MLP neurons of a small language model. Each row is named by its layer, matrix (up: input weights; down: output weights) and neuron, and shows model dimensions 0-191. Each number is 128 + 24 x the weight over its row's rms, rounded and kept within 0 to 255. Numbers have three digits each.
After each neuron's rows, "fires in" lists the words (lower case) most often at its 100 highest values on Wikipedia text that the model never trained on.

L8.up204:090139157103123127132176090137112090142144123151130095172118116100148101139119127145182105159140094106142109079117155084139134128110143175093140160085139136108106104145161091108123132136139108133136130171123119160132126168146113123148148174133148101136159094127120135142137113130144130113090138136149118117107157160143121148141122125114161108110137082112168151127099150111123054117146086086137111101142152147171094123136156134167134171143154140105168144110160091145151128167137091115098149126173089134115110103123113137140130133098103104160131100124163107106089148114141142126
L8.down204:098123102115155162080149150117139161175165114122107119131131163195133126134115127132148095175085131159116134165129112146060141148155141127111122106124139129107135144106123161106127153118100170137152125160111118138150138099089076143126133195130126140091124097119113118142097106150152115138108159168120128146126143081142113165094128125153147151137130119145164147108114067134105126090125097130133134099096139123139137123157133142122066134134131134090123147186125084110149096121140114127097140154156133117102122134131101097117091074166117132128134144153118161167118122146133126143
fires in: "college", "released", "received", "children", "release"

L6.up649:142084133126069144159173129146136159101104159123142114143094144127134122116132160132134145142153160066138092159118092105105161082159140134114122138095095124142140133133120132114146094150117134146133161129121133088107156079159117117106156154144156123117126196160182099119107107075138148177141124148135098123098106127147113108135112164070118119077114110126120122161100123142068117107111125141115107118180151133164152158119155139119121116108132124136112123149090090149144140147131104126148150145118169140103157112123121184120145129146133084093154119113127136110146110124126148128
L6.down649:147148131099110153147163132178157163096183116123125111138097125157126153114136163148148122119163146123128102144108136148114186163121110143120104144127106112123166102149153125115150091151126117105123142126136119124157169133139121099097127132173175120108095158128119133111117124135125096119154093076110052129109155112158167129090139107087118092131124098161128147104134097130112152104118126135130177091189135135131149136115107155137130122084113102129116096125164122098127117127143118121126152100141132113170116062122131140143122180132092063114164156130120141130110103110116140114
fires in: "first", "career", "music", "venezuela", "although", "various"

L4.up311:139105116080130107142139102136151118144134111137117111128105117120118123119113141147130113130144134158111141061112180101133106114160155113129133103145128123187114087126079080159100129131154136092174188133145081127146101178101079126135165121158121161115113132176140137079162114109124128133106152159158153109149069134126123166145112139089158135103121154099134165159140170120093138132139125098131170154145147105155148124142144165145136139139141118093118116118159147109117107128121110091123121132174180124135083118142149098137138106116151120126156134145136117130097079149125140136
L4.down311:146089071074130114133115148099139136140097115094080177153129123134143125136150122133140136127137138109110156101103168126162135102139124157174136093167144150169105083155114103163104166162144121107166144098145118098109130168081131106140098111164147129114114117108125112122167132134096082152113148119113156091114103179134136147164086137129135151139139139158122168154142159144116134160124141121117175128125136119179147141175082132122128127147123087084135124115124140091125067104130097092132111108170138115138120111123128110120115137105142092159132126122130105154110115114115126163
fires in: "design", "signed", "foreign", "album", "campaign", "bacteriologist"

L5.up59:151128079136106193120122116092130062092127114159148082142102125129127126157107103121117105144120120142150121147159098123125139121108145159148110116159135132123149121150095115109159102128147115150099110114116111117136155141126110062109112131128102146150122140107129165157141094137108124078126164091135119118135119129150153112139174132135128137097118155157117122134110084138148127092172150147124134168146111075134137193167104160130116064147102174115127123125175164100174142150132132126186128111147124124139149135140133132175125131111081124134132136099136115124178134111103094106
L5.down59:136105113177112139140089091100190091077116164118134106135130115166098144162114087135124106140102131104129101110158121152122120131132119127162162111123138098124168141123128073111179091174119123119113115084103143118113143144132133143126139136129104132155116151122109201143164123147160109144122145140149122114166170128134134115128120126129121137140168142106091129093091119145101103072111153148150131111129131087112124158133129202113175087120108146116117120125143153081129145108138159167158112087135155151152139127139090139113142116119085120084148135129146134127149115124100106124
fires in: "first", "over", "after", "against"

L8.up414:087141097085150142122155135098091106128103141123204089155167116172157171106162122114149130165074117098103167143160122093126150114121116136125130128118118109155139088073095107158119110104157147144121114140084174113166100120175116139151151095135119127110150133145127073143084144114134137124112136118141107129138127087106155108141150158107099174120121122098147122128142124130112112113109110161097148102141086126116131118084141139169161130126106155108139116151136115145090136138127131147109154178162148120156134111127134096170139108148139118135090160114155093109127111146129124123
L8.down414:124150105143162124180123087074133125126115129124121126137118129127120167134141129157153095139145086129131104115149144205124121108102104185095091176168080135150156113117119099156171083096108114135099155133111172118121129129140109101140144080101114121150075113129098106082098124126143113081129138114116134118128111123133154115130144123116108128151145144129156144131130172157178103081090121125095135167129123088109090152113150161125165178123113146119123119153128137139133152144071121122125168138136125097129121090142122122126129136146108095170128131122107113153131147142139165153
fires in: "december", "became", "become", "because"

L8.up87:083134132099122164126088126143149165120133133144122100131120114132152122108138134091122148140164103119097144131088203118135141173114148108095137086116141116125122146148151144113141139127122126130162102101106155148083104156112149127134120096099120121098122082111173123103120140140154099122133148107194160152117135131132085165123126143116097096137108126119137124132164109106138186116173128150109136123200163148146135077106112087076170136134118152110121129151160126110109126110128164125130099133120112143105162175119147133145098129144091157132086145134121122141105118119081166157
L8.down87:138122151128106139113109156117133124116118118127107160150144111145135118112170173122155140117089119113126085166112132103137141107127131139146120166153138130111123157126127155100133124170132160085127163107098134127097128101096158149113124145192135136090156172142116090089121133172127165121153116094160121136090091124121097117129133148164159127080166074138135123139140172172134159139143121096150143129120168142137132148118128151101134052114144115093091092116113152083144126100098110163093137107113138164136127096172152125093124115102143117128104119131113118170113143172087128123
fires in: "february", "ft", "family", "finished", "famous"

L13.up233:125118132132138133111167121141122148150180118143095096143113106089119149147135128089137136128122121126108096119093112128117171144127107136131129129138087171107093120127153141145112147136114126139171126096143136149146120181113133105152172153170115124145131128084111107156134094157112109161117162132154149141178153159126157132153114102131116102165159179096140058127100116117107178117164125157114139105158117128106106118145173128118137129144149165143096125125134114177118131092158141133171079126117148101139133149141103099097117112124127159077165104144130065137141082128123155095
L13.down233:119111156106115119100134101135140147129160176084122156130132162134127103135119101159107108147126146119166143153081099124106151090147141118110155122113136121121102129149184124164120157118162151102132151152072145137095091117107133121171168138118153143117117142156181138098140128125132092126163121131113092158107111104167091127103143156117165101132142073133134159126135133139104131122145128149116145125118112112136139111099066119168139110107154105173120115090088125130140141132120129153119135126175124107168160129162147123127149133180159102112082107088120101138151147073114081148
fires in: "february", "living", "lives", "who", "muhl", "festival"

L13.up65:120101100097155118117141119120126136155072099129127176121116143115141112161125136132110162116135137131138136148130126125112146102141126077145137127122104146147170143142145096121090153159129141120180099148181130134142140132115168125140120089160135136131105125101106075101120162146129109137097135141153132119112094119134130145128155114137087158139163139121095147181119079137137142140152111161130136122088075102128076131119133101124151120169142125091126160121132164135125146122159121115102155115140105125155100090093098100127125094125166118151128117213148113154082108146094109194
L13.down65:158144133109128093123168085135125096128147155122135082138110144146101167100133103132169127123110162138115129110090133135149150131115079133103135162129134136095112082094108145083168125125137095160111095125141129128125177119124078134127110143119112157128100114148111187082140110117118116134089124145103107145143099160135170166159086155137178125101125126121142170106103136111155091136041126125115129141157131139143134110162117164120111129112133144124120100146141135144130123114124199116166109140135109118131122145124156120166118149083120136136115158164103142107145135156099157166
fires in: "it", "there", "people", "this"

L5.up564:145170133098118117176128119096137121144128107154133149132126134081098167131139114174130106122189125124122145126088130104172095148140108152122077182148156108117146085156110145124184113100116163117126094121150128092144113133140112091132127111115098121103109169110142169127156132130132124074152157108131146114092103120108166120165142140128112140124136151173093118122158109094128137118147135156102144132083138142108149178106146096092163085126095127123154122110172103105105114163092169148126126157098143128125114154082127108119135138139120147106159150144111132143107117147153094104
L5.down564:152160132162170131085100102153120167096121138118112132114163158164180097163109097121135121139145164097108130133135181154135156131096098165143096152137172105143106154183121109157152137121168149114098126132165108097149105127148151123145112112159147146086126084173134122138121163130153123117132123148121151114142110097076131067096128119072133152134133143112116125158121133147152106127142120137142084103150144164140134104164120126100102128137109112163145143169103135127132100092138123128134155104121080096130137141138143123113158123127136100117092133092132099109099110078151114099
fires in: "president", "member", "december", "july", "education", "moscow"

L15.up752:110099123112162113155144081112160153162111145121137191100102133148085155133112107158118112147150076144116179144148145106145118142134115121101087127177124167141189100121154112117148110155108134155104124127105124150074112110123164172122103100106136161114113119111154096153110111099143138123155125120117123127121122133158103126125116150131130126186144129133111057086120092135140106129140166099144121111151122146160122128124159122125122135113124090082150130105138162191154104140120123112103119126118132171121145159145130118152116130110057147120133156122157163094147098125111122126
L15.down752:163114105127169140119140093141096141110128085160148113150102131123143124127133070091108191088119116134145130102095080122107099148108133121115090141146095107145130118130152096130186144153170112132156131135131122126131156118143072139183163117107127086154092146169146065104121123152093121107113127135131119139132172146166109112141141126101132115129123113133132185137123137107099120136147141069097123119096140123111112142124144110143151110124150116153120127146198115156138133099154148175100119146136116109104128098117171130123157136127151165166137151121121153097161126107121094134
fires in: "an", "another", "2007"

L4.up460:137113163133127096140144147139103138171116109084133145153122126137137167176151152133126082111112146126101149150062157153148152098126163124093115132126129143153077170097122144131165166106135074135094172082089154123123116185163113141141118116126162134137120145153125113147162175116147119118115140103131111131116146098150062162126133096137157188142121130129155129107168151085130111070091110137127131094115129115119092182129147153128120080129107154095117091119148120138131134155133126129147104144153117121117117115113137129167087118131135135118120129130127129111095124136103103140
L4.down460:134104153127141106173131107155113137170146120083119150075123124144152161166131120162101100097113142121080148172119119137161108122137173168103125142133129172155137163144102139107107120104120125144080148135112138142148144120183140123149137126104124139115118117124117130154148200109154109124124142112146138104116162080138115150136118112134112132107127094108176148120154161082134141104105148126187101139123111153091086150104113138116133124118093151120086104123112088090116122124095111109169109124129124110117091137095158143173095107166157135085114142133133161115099163150111146147
fires in: "known", "down", "shown", "town", "unknown", "length"

L6.up424:107124148117150113124125097141150136109120123070151118100099129132114089132094129096096104172141096135125157092133147128117146159073147129117148163166112145128141096121122122101149124162143086087083119131163115149106082126103130142121119115119135144156120114098110123123142131193151104124113108120101139133116115162136162160094179145181152107144126128137168102141139100110172110156126122112127143113068077153090093087144122121120123090165122180107147090127147127141130150130114147142169111119132135139112100128144153080125135183121125147139132137116121153113120145190145114127
L6.down424:121150140115129183104124154144139126111153138141128141107132095116136155157158139172108160140168158124130111084127101095160142145158134141113126144094134082127098119142066106113136106122125195083178171150077135115110136118121137140089109097101107106099139124141129167104096130114132136159130147100150130133150172106149132107153118093109130150103165133159127131158156084141140146131119127123136134057126161128139117152119139092131131085090131109143102140067106128129099172082145125137103135124142117141166110168147146153129121115125162117143124109104107122091133131094166132122
fires in: "years", "time", "left", "county", "became"

L3.up753:106117121116130122144101109136117093113136091125132104102165117090120091121145151155126124134113096130087152122104145139143089150128152127131107124143105129109125146071123117123168160119119134138151121112119124140171127163143130106143123125129093135118114154143102101115123112139172186171126105136142175120121129144139096152150121109159142162149086129090169107107102115088147122110176119130196172126098168115091122144134142125140137102147120142152077161147148103106109134126134162123115131121130172090148142132130118171110114073153172091116100129124139161078073097181121136126
L3.down753:118114137162104138108167112132097115124107121132091113107137094125136134138112124145136139131145093141111161104093088188135127158118126120131160120118106121112113160106151128152174102118124090116139133121114142120134142114150208148137158144106103082171118098099153133111141130144145188186129149111109163126132140136098130121115090161154117167126128185100136122134118117115124130107111103114181175128133162118103094127129113142109112117115121121103094165158173118111110105152099144117085107124106176084146159137114113156150141101145147108093101104165151113104099135167153158142
fires in: "school", "schools", "sydney", "lymphocytic", "support"

L6.up354:154149127096165133128094121141146160130159160071100096122103121091113095151127156052118144142168103102101104133120140099134148059167149145101139118091124110167119133142160136115072190164140141120111131150151131137177148108075145121139112116142131155111112142123145128106103121170144154146144156128131119119117108128173138158113134130131121125115174089155122111127091140142094115182129126146135141103134108121130122096129133108181153108111117119130174131147109146117137125118155135107104178163122129125121118131134130154141141072119155120101121145150139188111144112162138135136
L6.down354:188128131094139155162090132105147121133166112111146115161137164132131101108148114131115102147091086109145113134139142127128074135183175143125127157134120107140117126124116120070103167124181089135124140148112097135178160099126137158160144122145154123172083159149126114130135109110133145161144124136148124115149182128163152141132141133144138117134101098160110159093098113131131135155101096099144097137128135126120128147123111090105133150089127129149154112128179098153144104072071147140087144142130147124120113136113196124134103116092128092091124101131136109111120096120121104114
fires in: "career", "years", "became", "its", "production", "public"